MLP neurons of a small language model. Each row is named by its layer, matrix (up: input weights) and neuron, and shows model dimensions 96-159. Each number is 200 + 30 x the weight over its row's rms, rounded and kept within 0 to 999.
After each neuron's rows, "fires on" lists the tokens most often at its 100 highest values on Wikipedia text that the model never trained on.

L3.up281,188,212,215,166,245,217,217,199,150,226,215,218,242,216,226,227,175,194,207,195,169,199,217,176,160,233,193,209,247,140,171,158,191,201,260,222,137,136,213,133,157,178,162,210,220,223,196,193,224,200,245,193,126,247,234,189,203,238,212,207,246,221,183,202
fires on: ":", "{", " 3:", "ou", "|---|---|---|---"

L6.up154,182,220,189,195,234,163,189,266,219,240,170,218,224,225,208,165,267,276,184,199,225,211,176,192,169,220,213,213,182,137,203,218,212,188,250,215,190,235,268,169,218,260,175,180,246,217,212,144,174,201,187,226,248,218,195,212,182,188,219,244,211,200,216,132
fires on: "it", " of", "id", "ur", "ch"

L7.up139,159,157,261,229,208,208,141,223,200,191,176,287,192,204,235,211,202,233,223,165,210,219,196,248,186,226,257,115,236,232,226,128,180,216,189,204,206,211,226,178,218,224,189,243,192,201,208,215,218,206,162,198,227,204,206,235,169,229,197,223,188,245,197,227
fires on: " sh", " to", " him"

L7.up299,205,181,207,179,141,221,200,172,211,218,202,185,221,204,163,168,206,194,186,173,180,179,192,175,246,223,222,231,182,233,215,204,213,214,238,163,188,196,241,186,246,195,234,217,201,186,199,217,196,180,219,154,254,167,182,203,192,203,206,246,257,250,138,219
fires on: "ov", "ou", "ver", "let", "at", "ad"

L3.up57,181,211,208,196,180,235,203,162,211,217,195,181,196,227,263,148,218,228,182,226,259,172,195,186,206,166,216,223,250,195,177,189,236,186,240,269,193,194,166,182,190,167,176,176,222,143,156,171,178,237,191,229,130,201,240,256,212,208,181,211,203,190,200,190
fires on: "\"", " /", ":"

L3.up258,177,207,182,179,178,175,211,163,157,208,194,166,136,191,175,161,228,170,186,183,193,215,172,286,210,233,224,231,226,193,170,219,213,192,159,223,163,208,131,166,139,181,179,196,172,121,156,221,233,199,186,222,211,246,210,190,176,282,242,208,201,247,184,214
fires on: " rec", "v", " sp", " v", " prov", "p"

L3.up146,194,243,219,245,143,187,205,205,239,265,216,190,183,263,257,193,167,171,206,193,166,160,261,194,218,195,213,164,190,198,191,166,168,194,217,228,250,132,170,208,206,164,195,200,216,183,202,276,159,212,201,174,219,284,191,197,237,195,227,231,236,178,150,214
fires on: "up", "ent", "orn", "ap", "ig", "ord"

L3.up153,211,179,138,194,191,215,233,247,230,213,173,212,213,180,201,226,209,223,239,187,173,219,215,171,248,203,183,223,200,174,252,161,171,208,268,189,146,147,166,211,185,253,198,177,197,177,194,203,249,209,217,181,199,222,208,280,242,158,207,158,161,229,211,194
fires on: "ou", " You", "he"

L10.up224,237,197,221,207,209,214,229,176,237,201,155,177,148,198,232,156,189,193,202,239,187,123,213,201,121,209,156,159,158,138,184,194,196,253,245,202,180,244,216,237,193,267,196,214,184,227,196,228,203,230,172,215,204,191,187,226,196,230,267,205,114,199,189,203
fires on: " |", " November", "in", " December"

L11.up280,256,156,210,191,176,201,143,182,167,229,168,157,174,216,175,236,279,177,188,168,196,226,166,261,241,239,233,201,208,185,206,201,207,252,246,232,207,235,221,197,193,231,172,202,203,199,191,206,195,219,191,137,177,194,172,266,159,178,191,230,178,260,166,183
fires on: " f", " F", " g", " G", "f"

L5.up142,174,242,180,238,202,218,179,141,221,183,209,220,226,212,149,244,193,179,208,203,234,183,167,194,226,187,168,187,141,219,160,225,204,202,150,222,198,217,228,182,233,212,277,223,177,217,231,163,246,152,233,231,246,183,233,236,228,198,225,242,210,242,225,209
fires on: "t", "am", " that", "at", " it", "ag"

L11.up40,222,191,224,171,180,177,218,178,215,208,163,206,180,234,255,203,194,146,214,187,218,168,167,197,216,236,252,173,190,194,243,188,153,258,214,244,194,257,173,179,190,171,229,184,237,199,201,159,184,189,200,182,168,200,185,245,174,169,161,193,219,283,145,187
fires on: "f", "\n", " F", "E", "ra"

L12.up271,171,264,164,170,218,186,108,186,241,157,203,212,149,208,190,205,215,204,234,192,181,204,212,181,180,179,203,221,163,162,220,172,169,227,169,226,167,232,196,216,163,125,272,190,231,230,140,222,215,167,246,199,236,190,246,235,218,203,218,166,158,230,199,213
fires on: ".", "s."

L10.up69,180,202,216,183,182,209,165,232,212,238,184,155,172,171,210,237,233,179,197,213,193,240,185,207,163,171,245,192,170,172,214,160,259,220,191,212,93,203,156,210,122,172,252,175,206,165,167,236,166,231,219,222,243,217,205,300,219,211,201,132,194,229,165,207
fires on: ".", "D", "7", "ra", "H", "A"

L10.up191,179,186,211,202,215,228,181,170,178,252,204,212,256,217,234,213,127,232,166,195,198,210,173,220,139,215,220,170,175,162,178,207,133,271,192,203,137,217,237,183,236,166,171,173,198,163,179,239,206,228,214,263,228,184,217,189,121,145,197,199,229,200,244,202
fires on: " E", "E", " Ste", " e", " Mark"

L12.up0,225,126,229,225,175,225,197,212,152,220,199,181,206,206,214,194,203,217,173,178,168,173,220,197,256,157,181,145,224,185,232,215,185,208,202,220,202,192,158,241,241,215,232,226,174,232,111,256,247,222,173,164,206,220,297,207,174,214,192,192,223,184,222,182
fires on: "ist", "l", "pl", "fl", "ter", "itect"

L6.up1,200,220,163,220,208,200,207,166,210,198,216,204,211,229,209,228,223,207,222,222,215,207,222,177,151,202,171,225,284,184,210,163,158,201,222,222,247,162,197,157,218,212,235,186,171,259,194,185,238,241,200,217,172,169,214,218,200,238,184,196,256,198,131,186
fires on: "ug", "im", "for", "m", "in", "ul"

L6.up94,176,193,185,225,245,169,205,219,180,234,202,212,230,245,228,166,182,223,199,198,255,180,166,202,205,186,180,214,205,125,136,200,181,177,171,208,198,229,207,196,195,147,175,189,170,156,204,232,221,231,228,219,153,168,214,219,167,172,218,235,232,211,134,194
fires on: "p", "ag", "m", "or", "f", "al"

L12.up65,136,161,141,165,200,186,150,242,178,223,185,160,227,229,240,208,146,205,215,182,171,201,202,212,178,153,239,191,185,226,192,213,129,177,204,194,144,239,196,185,239,248,203,153,209,186,170,216,216,197,237,224,225,182,198,201,175,142,182,234,200,184,176,173
fires on: " E", " e", " \"", " ext", "-", " I"

L12.up215,169,188,155,215,197,188,218,218,224,246,214,238,161,186,177,199,227,235,223,173,186,205,228,222,196,166,208,197,177,220,164,194,201,263,197,171,236,207,190,255,177,215,147,210,199,250,154,147,191,196,189,209,200,254,219,213,187,195,278,213,176,201,175,209
fires on: " D", " L", "ent", " Ch", "u"

L7.up268,163,259,170,200,241,131,205,222,200,224,174,240,190,219,207,206,188,194,196,160,161,208,182,262,217,165,198,209,223,216,166,187,241,189,171,181,229,248,195,159,197,217,171,188,212,201,184,189,202,236,237,193,158,207,195,225,192,218,226,171,170,182,262,198
fires on: "as", "is", " s", " dis", "s", "ct"

L10.up294,189,177,189,167,196,197,215,187,195,224,184,231,140,210,189,236,179,183,204,222,206,135,114,232,242,176,222,151,302,245,237,201,276,236,172,215,209,201,185,136,179,211,212,173,212,135,190,204,231,212,251,176,197,153,179,213,191,221,225,152,194,235,175,197
fires on: " a", " s", " by", "ct", "ran"

L11.up372,217,144,202,236,206,139,224,189,203,258,175,254,191,266,195,168,211,192,205,162,195,170,235,242,172,176,218,189,226,212,146,183,144,219,225,153,158,216,211,224,253,195,148,207,141,213,237,172,276,165,199,225,214,158,179,214,211,212,200,176,190,185,244,198
fires on: " H", "ation", "k", "ount", "um"

L6.up258,198,248,180,209,196,198,196,208,216,215,181,192,172,209,240,272,180,166,225,197,217,206,175,225,213,212,215,138,194,178,207,219,223,206,190,183,229,248,230,174,210,265,168,224,211,220,279,186,211,127,178,203,155,230,209,227,182,194,145,211,207,236,216,176
fires on: " s", " had", " r", "ge", " have"

L7.up308,154,162,230,222,175,198,255,227,203,200,177,251,263,149,253,212,230,234,137,214,201,182,189,216,223,171,172,160,230,236,189,196,243,217,196,259,179,193,222,206,163,190,174,175,220,209,244,214,242,195,223,171,228,192,197,209,185,174,243,230,152,223,166,186
fires on: "a", " a"

L3.up32,231,153,217,215,153,238,176,209,197,176,201,275,182,172,169,209,253,223,234,181,208,226,196,160,207,193,226,222,250,146,211,231,191,243,196,172,220,210,204,160,198,232,210,187,211,191,275,173,241,180,203,197,226,202,154,216,137,194,155,206,199,175,141,180
fires on: "re", " –", "ry", " +", " Eng"

L4.up286,162,232,178,251,223,220,175,204,214,179,223,186,204,205,201,176,199,194,216,199,209,233,181,161,208,213,227,194,177,219,200,224,245,247,148,211,244,107,247,194,217,220,200,220,198,241,238,211,144,239,213,190,220,249,182,158,187,186,195,167,211,191,194,239
fires on: "is", "al", "ir", "us"

L12.up303,231,206,153,173,215,210,156,210,247,198,185,168,207,154,203,192,208,208,131,135,178,238,255,154,244,213,203,226,189,199,171,206,230,192,163,184,198,216,235,200,166,203,178,207,144,251,176,176,257,180,231,216,227,176,226,260,211,229,209,197,161,236,224,169
fires on: " |", "e", ".", "\n", "|"

L11.up82,204,197,199,234,192,159,236,93,243,194,223,202,221,169,232,170,237,156,182,199,203,170,166,218,238,205,192,267,187,221,185,173,259,168,139,178,205,196,158,256,163,252,218,282,206,217,181,224,280,192,244,202,205,149,160,261,180,182,178,264,201,201,209,168
fires on: "in", "am", " off", " as", " 11", " Per"

L5.up88,167,225,148,157,173,196,232,215,214,221,189,211,123,184,156,214,242,178,212,211,173,180,165,200,242,176,181,212,230,152,196,198,202,182,193,186,202,142,155,178,219,187,182,184,218,203,209,190,231,179,219,203,182,231,188,168,213,213,204,170,206,207,213,186
fires on: " l", " L", "o", "ing"

L3.up100,252,231,164,226,206,224,261,165,206,229,167,214,222,209,207,215,229,153,242,154,197,217,244,176,175,199,168,184,204,169,196,183,202,207,198,181,205,191,222,201,251,214,234,183,111,263,184,191,189,187,201,200,203,202,219,229,156,183,192,189,233,227,202,182
fires on: " of", "ed", "-", "or", ":", "m"

L6.up180,192,210,166,261,237,252,227,179,200,233,196,202,186,138,213,135,163,169,191,163,232,216,184,213,213,202,235,270,206,207,206,241,211,185,162,203,155,176,195,171,210,222,207,197,178,214,225,193,225,172,187,190,207,265,197,154,260,162,204,186,209,224,213,195
fires on: "en", "a", "ign", "est", "as"

L10.up264,160,165,167,195,229,173,184,230,224,173,218,223,136,210,203,226,215,157,172,172,176,206,216,231,142,183,225,206,255,201,222,203,228,219,208,239,181,205,235,209,135,210,196,190,171,202,179,177,246,215,176,195,219,249,208,177,163,244,203,257,204,209,210,150
fires on: "-", " of", "p", "od", "ond", "st"

L11.up289,173,147,216,220,202,125,193,199,216,214,178,124,219,207,202,240,253,176,232,191,240,148,251,146,171,213,187,194,201,178,148,151,212,202,181,210,203,185,173,214,176,157,204,187,212,204,209,205,247,161,260,164,225,219,237,151,182,172,175,228,128,194,200,198
fires on: " L", " V", "als", "l"

L6.up137,183,210,226,184,243,214,240,192,189,191,200,239,238,157,247,172,204,174,200,197,173,183,191,179,195,240,198,189,271,217,151,237,151,232,151,203,186,151,169,226,209,227,241,223,222,203,192,172,137,210,237,185,213,186,206,171,222,192,185,168,271,207,168,248
fires on: " |", "l", "r", "v", "cl", "ll"

L4.up77,147,200,154,178,213,183,191,206,195,200,139,214,231,147,212,224,198,193,176,225,153,171,172,221,195,175,228,239,217,203,210,209,230,214,183,189,227,256,234,216,198,199,188,220,178,226,183,216,148,179,232,199,235,233,155,215,150,208,209,198,232,118,145,202
fires on: " v", " for", " en", " ar", " c", " dec"

L7.up190,190,196,140,239,229,224,187,180,173,198,204,222,175,143,193,200,178,232,186,197,259,203,153,186,184,217,175,214,230,197,180,200,247,230,158,225,180,206,175,190,209,256,220,262,194,207,205,208,202,200,203,198,163,203,201,186,210,230,206,204,220,229,204,172
fires on: "in", "un", "oy", "n", "it", "ank"

L7.up90,211,230,198,215,172,213,186,243,222,143,177,152,181,231,239,180,177,177,186,197,173,204,158,180,197,157,205,211,195,235,210,211,169,209,181,221,221,155,206,226,130,275,145,182,172,152,201,177,211,221,127,217,171,212,237,178,164,159,172,191,220,192,204,169
fires on: " wh", "h", " Wh", "ation", "ction", "erg"

L5.up31,209,150,202,243,167,133,200,153,158,238,179,230,207,197,170,165,183,208,151,196,215,185,181,185,198,188,200,171,219,172,187,172,210,186,221,178,206,258,229,185,213,172,163,236,230,188,244,211,265,176,211,191,167,208,240,199,198,220,168,171,201,169,179,211
fires on: "um", "k", "o", "reat", "ail"

L3.up148,180,229,204,174,205,197,275,232,252,268,206,201,181,191,183,193,184,231,169,203,200,168,188,161,256,208,221,240,208,184,232,186,201,239,205,234,206,115,166,184,241,233,177,211,188,172,200,214,224,166,200,208,187,190,238,261,238,209,225,186,131,149,207,173
fires on: "as", " San"

L4.up270,181,235,219,200,204,152,208,233,195,185,198,186,193,164,188,207,249,206,180,201,151,196,209,212,216,244,259,158,156,182,183,127,211,237,241,207,171,214,190,194,239,232,193,229,198,169,162,180,209,213,188,165,238,158,209,253,228,164,223,216,215,211,189,223
fires on: "=", " |", " of", ":", " to"

L11.up0,222,135,192,214,214,199,168,193,277,233,236,198,166,180,192,201,186,219,146,171,145,201,214,227,193,201,209,193,191,214,198,127,220,236,163,157,262,182,229,178,175,185,204,207,178,198,222,147,204,191,203,199,222,261,168,186,167,222,220,205,216,168,259,142
fires on: "p", " New", " add", " v", "st", "sp"

L3.up145,190,199,197,228,210,180,211,171,202,270,201,212,200,192,223,252,223,249,238,164,297,190,215,172,212,198,236,234,237,173,199,197,197,192,215,207,167,174,161,130,157,146,190,201,170,204,191,157,204,206,171,224,168,197,178,237,215,246,233,233,228,172,173,198
fires on: " as", "m", ":"

L5.up239,237,198,184,212,215,203,188,200,184,241,268,238,233,153,171,228,239,165,190,187,216,180,257,183,200,160,166,181,176,227,199,186,214,199,140,203,229,220,215,172,188,198,267,186,136,145,229,195,211,206,220,177,201,230,187,152,170,213,183,184,218,216,166,169
fires on: " T", " t", "er", " dra"

L12.up12,198,218,233,163,157,168,238,246,141,214,172,199,200,196,173,152,197,254,202,213,173,162,218,196,160,185,185,198,186,139,211,175,205,195,246,201,212,216,188,213,172,179,164,246,231,182,186,161,199,177,174,208,242,166,219,209,216,177,162,235,216,237,244,205
fires on: ":", ".", " of", "ey", "a", "era"

L3.up245,203,232,224,261,176,190,228,132,196,148,206,244,240,163,234,221,150,203,234,224,185,191,215,188,170,233,207,178,189,154,232,212,197,149,246,174,213,127,206,175,197,230,190,188,184,171,219,188,218,237,185,230,256,237,200,124,214,211,184,252,196,222,219,215
fires on: " first", "==", "==H", " adv", " ind", " ext"

L7.up31,205,216,173,239,190,171,202,197,221,218,147,220,210,191,221,178,193,213,168,134,189,210,160,227,174,208,170,178,175,201,257,143,187,218,190,217,176,185,225,201,181,210,140,246,149,241,131,222,187,213,161,144,257,225,189,165,222,200,241,187,198,236,199,219
fires on: " al", "a", " ac", "in", " of", " de"

L4.up213,179,211,157,199,191,185,192,208,189,218,208,254,225,147,167,161,235,251,150,212,129,216,177,232,206,231,200,196,185,246,249,163,192,169,259,225,175,206,156,192,190,208,240,167,223,165,171,197,201,189,187,188,227,209,204,208,190,220,241,163,195,226,215,205
fires on: "ad", " I", "ou", " You", "our", " \"I"

L12.up272,225,183,216,195,230,174,169,255,186,212,150,204,198,233,197,228,220,235,193,209,200,188,230,223,190,223,185,168,218,175,207,232,219,215,134,257,170,160,248,216,152,221,236,217,236,195,194,256,242,195,209,119,201,146,260,191,112,192,194,210,258,204,202,239
fires on: " N", " n", " st", " h", "N"

L7.up94,199,146,198,180,151,204,149,152,213,164,163,158,190,180,228,172,160,184,204,233,212,232,201,228,199,199,227,189,189,200,238,214,231,215,242,243,202,229,234,209,269,201,216,179,209,184,278,203,166,227,187,150,181,212,230,158,156,248,198,184,167,216,198,209
fires on: "ar", "am", "un", "ak", "^{", "pr"

L3.up324,216,188,212,216,219,183,209,199,211,197,188,226,194,229,233,247,161,182,255,136,187,217,195,174,192,198,189,170,155,144,145,185,180,255,147,172,163,184,204,192,284,149,192,181,189,244,171,190,218,166,163,197,157,185,233,191,181,197,193,224,218,188,159,183
fires on: "-", "–", "or"

L4.up63,236,194,134,259,204,167,153,218,250,172,216,200,222,222,243,216,241,233,240,184,164,178,230,219,162,231,173,231,207,188,185,206,210,144,171,161,186,242,113,112,249,196,174,187,163,184,204,193,263,148,181,227,180,237,191,248,245,250,215,215,174,220,233,215
fires on: " ac", "P", "p", "-p", " (P", " Rep"

L12.up218,196,152,187,184,151,202,214,176,176,197,207,221,197,181,161,162,202,223,208,138,217,209,238,167,240,205,176,182,185,199,220,194,178,256,170,196,217,192,171,231,162,170,229,228,227,196,206,244,263,219,195,232,165,214,243,250,166,177,161,208,247,233,155,182
fires on: "ul", " fl", "8", "n", "in", "ire"

L4.up327,168,195,164,183,174,184,197,226,214,204,196,241,214,134,159,274,216,235,126,153,231,226,130,223,204,171,203,184,199,250,185,167,206,192,198,193,239,186,258,163,205,214,152,121,209,174,175,186,220,190,181,228,126,216,216,206,211,221,181,245,222,191,185,209
fires on: " f", " not", " adv", " conf", "ign", " also"

L12.up54,267,234,209,302,181,234,195,192,170,184,209,177,245,174,189,232,217,228,171,161,200,173,199,273,204,224,152,172,223,197,212,232,242,226,181,199,182,251,235,179,176,230,166,145,141,231,225,165,212,185,198,210,194,180,210,197,200,154,154,263,180,170,250,175
fires on: " sc", " Th", " Sc", "c", "sc"

L3.up181,203,248,183,220,207,198,178,183,221,223,164,159,181,177,190,223,229,220,212,131,207,189,225,118,178,180,201,201,174,199,250,169,217,237,219,167,158,199,201,219,212,228,209,210,208,245,221,216,197,202,215,229,143,166,186,179,180,242,248,205,197,197,161,235
fires on: " ch", ",", " dep", " Ch"

L5.up126,232,192,178,237,209,204,156,211,177,198,195,179,218,245,245,173,206,205,227,251,159,173,188,196,203,154,272,182,183,222,122,165,142,208,241,204,194,128,172,172,221,183,195,205,207,206,205,252,141,185,173,220,201,209,208,226,266,188,238,190,202,127,188,205
fires on: "ap", "k", "ut", "orn", "al", "ant"

L11.up341,201,237,171,216,170,253,202,207,229,235,287,205,133,172,185,176,212,207,194,209,197,178,202,219,198,207,203,195,164,207,204,212,211,216,197,152,159,182,214,220,150,184,152,231,221,185,201,128,201,188,218,254,173,219,215,215,224,157,218,242,206,198,210,237
fires on: "ure", "ple", "al", "ach", "ace"

L10.up17,168,224,175,163,187,193,209,260,212,185,165,187,272,180,183,189,171,196,229,183,205,215,227,232,154,198,196,169,175,185,228,149,190,155,180,227,197,158,202,188,177,172,232,193,260,194,211,206,236,227,216,147,252,202,273,200,198,196,177,191,185,216,139,200
fires on: "am", " N", " L", "il", " V", " Mil"

L10.up49,226,209,192,216,172,141,158,197,221,209,182,188,186,173,194,238,201,209,197,202,178,160,208,211,171,272,223,170,208,228,184,214,292,214,186,204,206,204,218,181,276,203,195,201,194,199,247,172,220,199,200,241,213,205,221,217,166,195,141,198,238,182,200,157
fires on: " sh", "/", " sc", " st", "sc"

L3.up124,238,202,198,182,201,240,201,167,148,215,201,275,173,202,208,224,157,227,185,176,231,194,199,199,212,202,248,174,231,204,234,240,204,207,207,235,144,247,225,185,202,193,172,176,137,215,235,226,234,236,162,201,198,256,217,189,154,225,233,179,209,145,125,183
fires on: "-", "ry", "ou", "re"

L7.up83,225,207,230,228,161,239,142,262,201,168,215,197,203,165,174,156,202,257,190,196,213,189,132,229,207,176,209,233,194,198,239,173,188,121,242,216,181,206,191,209,221,211,106,231,207,206,198,198,221,212,212,174,213,208,209,175,184,211,244,185,209,186,139,215
fires on: "ed", " r", "qu", " sh", "l", "w"

L11.up184,278,248,226,223,228,187,205,187,223,165,189,166,153,184,232,179,196,224,206,134,193,184,202,207,203,205,173,241,193,200,180,234,233,163,259,136,157,194,208,188,190,227,244,226,189,246,252,196,241,180,182,205,165,175,185,232,195,214,189,222,232,209,231,248
fires on: " st", " St", "est", "ster"

L5.up372,153,201,229,212,219,202,162,232,207,172,252,167,177,214,237,188,206,209,165,255,239,198,174,215,218,166,280,246,205,175,196,154,208,210,168,235,190,219,208,222,217,182,228,148,227,153,237,194,237,232,195,162,245,237,234,261,222,217,203,201,183,211,150,232
fires on: "he", " Cor", "ad", " tra", "ard"

L4.up195,184,173,163,227,220,118,188,227,192,225,161,246,193,190,230,178,232,179,230,239,181,159,274,206,162,180,192,224,172,210,165,190,175,246,177,199,180,223,180,141,231,185,177,167,233,185,213,212,205,190,194,163,164,267,180,201,210,246,162,227,201,213,252,247
fires on: " P", " p", "ip", "P", "p"

L11.up15,215,210,164,216,220,216,217,202,196,240,187,222,229,196,208,158,229,233,170,214,157,221,198,172,202,224,217,192,214,216,225,197,213,173,197,259,206,222,171,160,199,214,157,223,148,151,213,220,192,173,214,220,226,122,190,253,124,213,165,201,157,222,233,193
fires on: " K", " O", "le", " Le", " Tra"

L7.up37,153,203,226,197,229,185,183,191,174,193,178,246,168,169,248,240,201,165,198,171,203,235,169,221,182,206,185,166,200,187,157,225,209,219,202,158,268,241,230,219,145,184,206,225,190,215,157,228,267,142,252,248,207,234,221,194,180,271,176,248,254,185,180,175
fires on: " up", " to", "p", "ell", "-"

L10.up180,209,213,151,198,231,175,169,184,148,198,182,217,222,197,160,195,187,188,203,217,231,139,245,232,191,225,180,202,198,198,216,221,196,194,189,144,180,230,197,214,203,233,196,252,159,206,196,229,176,272,234,205,217,201,292,195,248,192,210,203,194,162,123,184
fires on: "er", "ian", "ist", " politician", " ="

L5.up284,197,217,234,163,209,186,237,188,209,195,155,223,232,146,208,211,234,163,225,148,156,242,204,231,232,184,192,179,198,204,188,169,202,177,209,229,182,167,160,216,180,186,211,205,197,197,197,203,184,187,273,201,180,182,212,240,199,223,260,176,230,193,173,198
fires on: "ly", "r", "ign", "re", "v", "est"

L6.up64,203,191,142,212,228,267,198,218,232,203,189,282,137,194,202,227,201,168,208,206,202,233,141,208,193,164,209,206,242,159,166,204,211,206,148,239,160,188,201,164,231,215,227,234,202,203,252,163,173,177,152,185,193,184,203,169,240,247,173,216,202,188,217,201
fires on: "ing", "at", "it"

L5.up363,218,239,159,209,206,240,235,169,228,203,205,200,184,273,225,200,238,210,191,150,239,204,222,238,230,207,141,197,184,262,163,205,225,237,182,194,178,162,161,183,178,198,152,227,159,208,183,122,270,183,219,207,176,201,214,221,205,236,216,225,231,177,203,205
fires on: " of", " that", " than", " which", "'", " around"

L4.up331,213,219,184,254,211,183,194,219,184,221,196,208,192,178,228,273,154,191,199,218,219,220,291,132,203,180,146,163,190,186,225,198,189,251,157,185,194,158,221,154,188,209,215,190,208,155,227,231,230,203,231,220,206,177,211,264,219,191,171,176,236,199,188,223
fires on: "ra", " dra", " T", " Se", "ome", "at"

L12.up118,174,182,206,213,233,223,126,257,140,187,161,222,194,200,212,227,254,198,185,186,179,227,208,174,184,198,226,202,159,178,241,192,209,217,212,161,179,202,221,193,189,214,185,225,220,208,191,182,266,166,159,175,229,192,258,172,141,210,190,193,281,177,201,236
fires on: " n", "per", " N", "N"

L5.up231,179,190,229,171,208,235,215,164,278,175,178,197,257,139,216,184,188,244,151,205,185,143,222,204,180,196,157,194,243,195,177,228,205,193,192,164,169,151,109,179,167,226,233,183,174,189,254,185,226,176,233,205,167,187,182,245,181,187,216,171,204,236,191,235
fires on: "a", " on", " Miss", " No."

L10.up233,201,292,185,205,209,225,216,200,224,187,185,196,176,229,213,250,256,227,188,227,208,183,168,167,251,149,171,212,148,228,210,226,208,199,185,168,256,218,218,212,168,186,179,171,164,193,141,150,240,185,285,155,165,229,209,222,224,224,206,217,238,197,257,193
fires on: " of", "ing", "ed", " around", "ve"

L7.up34,143,208,203,216,174,199,204,200,280,215,152,192,227,240,227,154,203,183,216,227,195,180,206,195,201,239,211,215,135,233,260,156,218,232,207,184,209,214,229,193,206,144,172,190,170,178,152,192,195,185,208,192,194,221,139,141,199,218,191,209,204,220,174,216
fires on: "ud", "ou", "ov", "ed", "c"

L6.up5,243,282,204,224,149,202,271,216,160,253,194,231,245,191,208,190,252,217,212,160,205,195,217,156,179,184,195,242,213,197,194,159,214,225,200,191,177,173,154,260,201,154,197,227,160,244,218,152,194,193,235,166,183,193,180,199,174,182,184,174,167,227,222,219
fires on: " of", ":", "reat", "ro", "ra"

L12.up316,216,207,122,196,183,201,200,192,174,180,142,213,224,237,252,203,206,186,233,174,212,181,229,190,199,220,266,197,155,193,198,168,184,239,180,253,199,181,128,257,216,172,245,217,174,227,214,167,259,225,201,261,250,186,255,228,161,199,217,179,176,176,184,197
fires on: "m", "on", "in", "e", "ir", "n"

L12.up324,167,253,242,222,193,198,201,189,141,223,234,183,195,207,257,175,172,214,215,205,206,232,200,204,199,154,236,186,181,208,248,161,210,207,192,180,185,206,231,239,211,204,216,207,197,217,206,179,185,117,213,193,194,234,193,249,180,218,99,177,216,186,208,196
fires on: " s", " form", " ex", " r", " record"

L5.up355,213,227,209,211,201,181,186,205,129,145,169,216,163,165,221,212,230,202,160,219,257,218,139,191,229,217,281,129,172,243,176,201,226,234,167,215,238,206,181,211,234,230,209,255,202,189,205,237,207,209,118,198,175,206,241,201,170,199,226,192,238,170,183,211
fires on: "–1", "ed", " to", " may", "b", " could"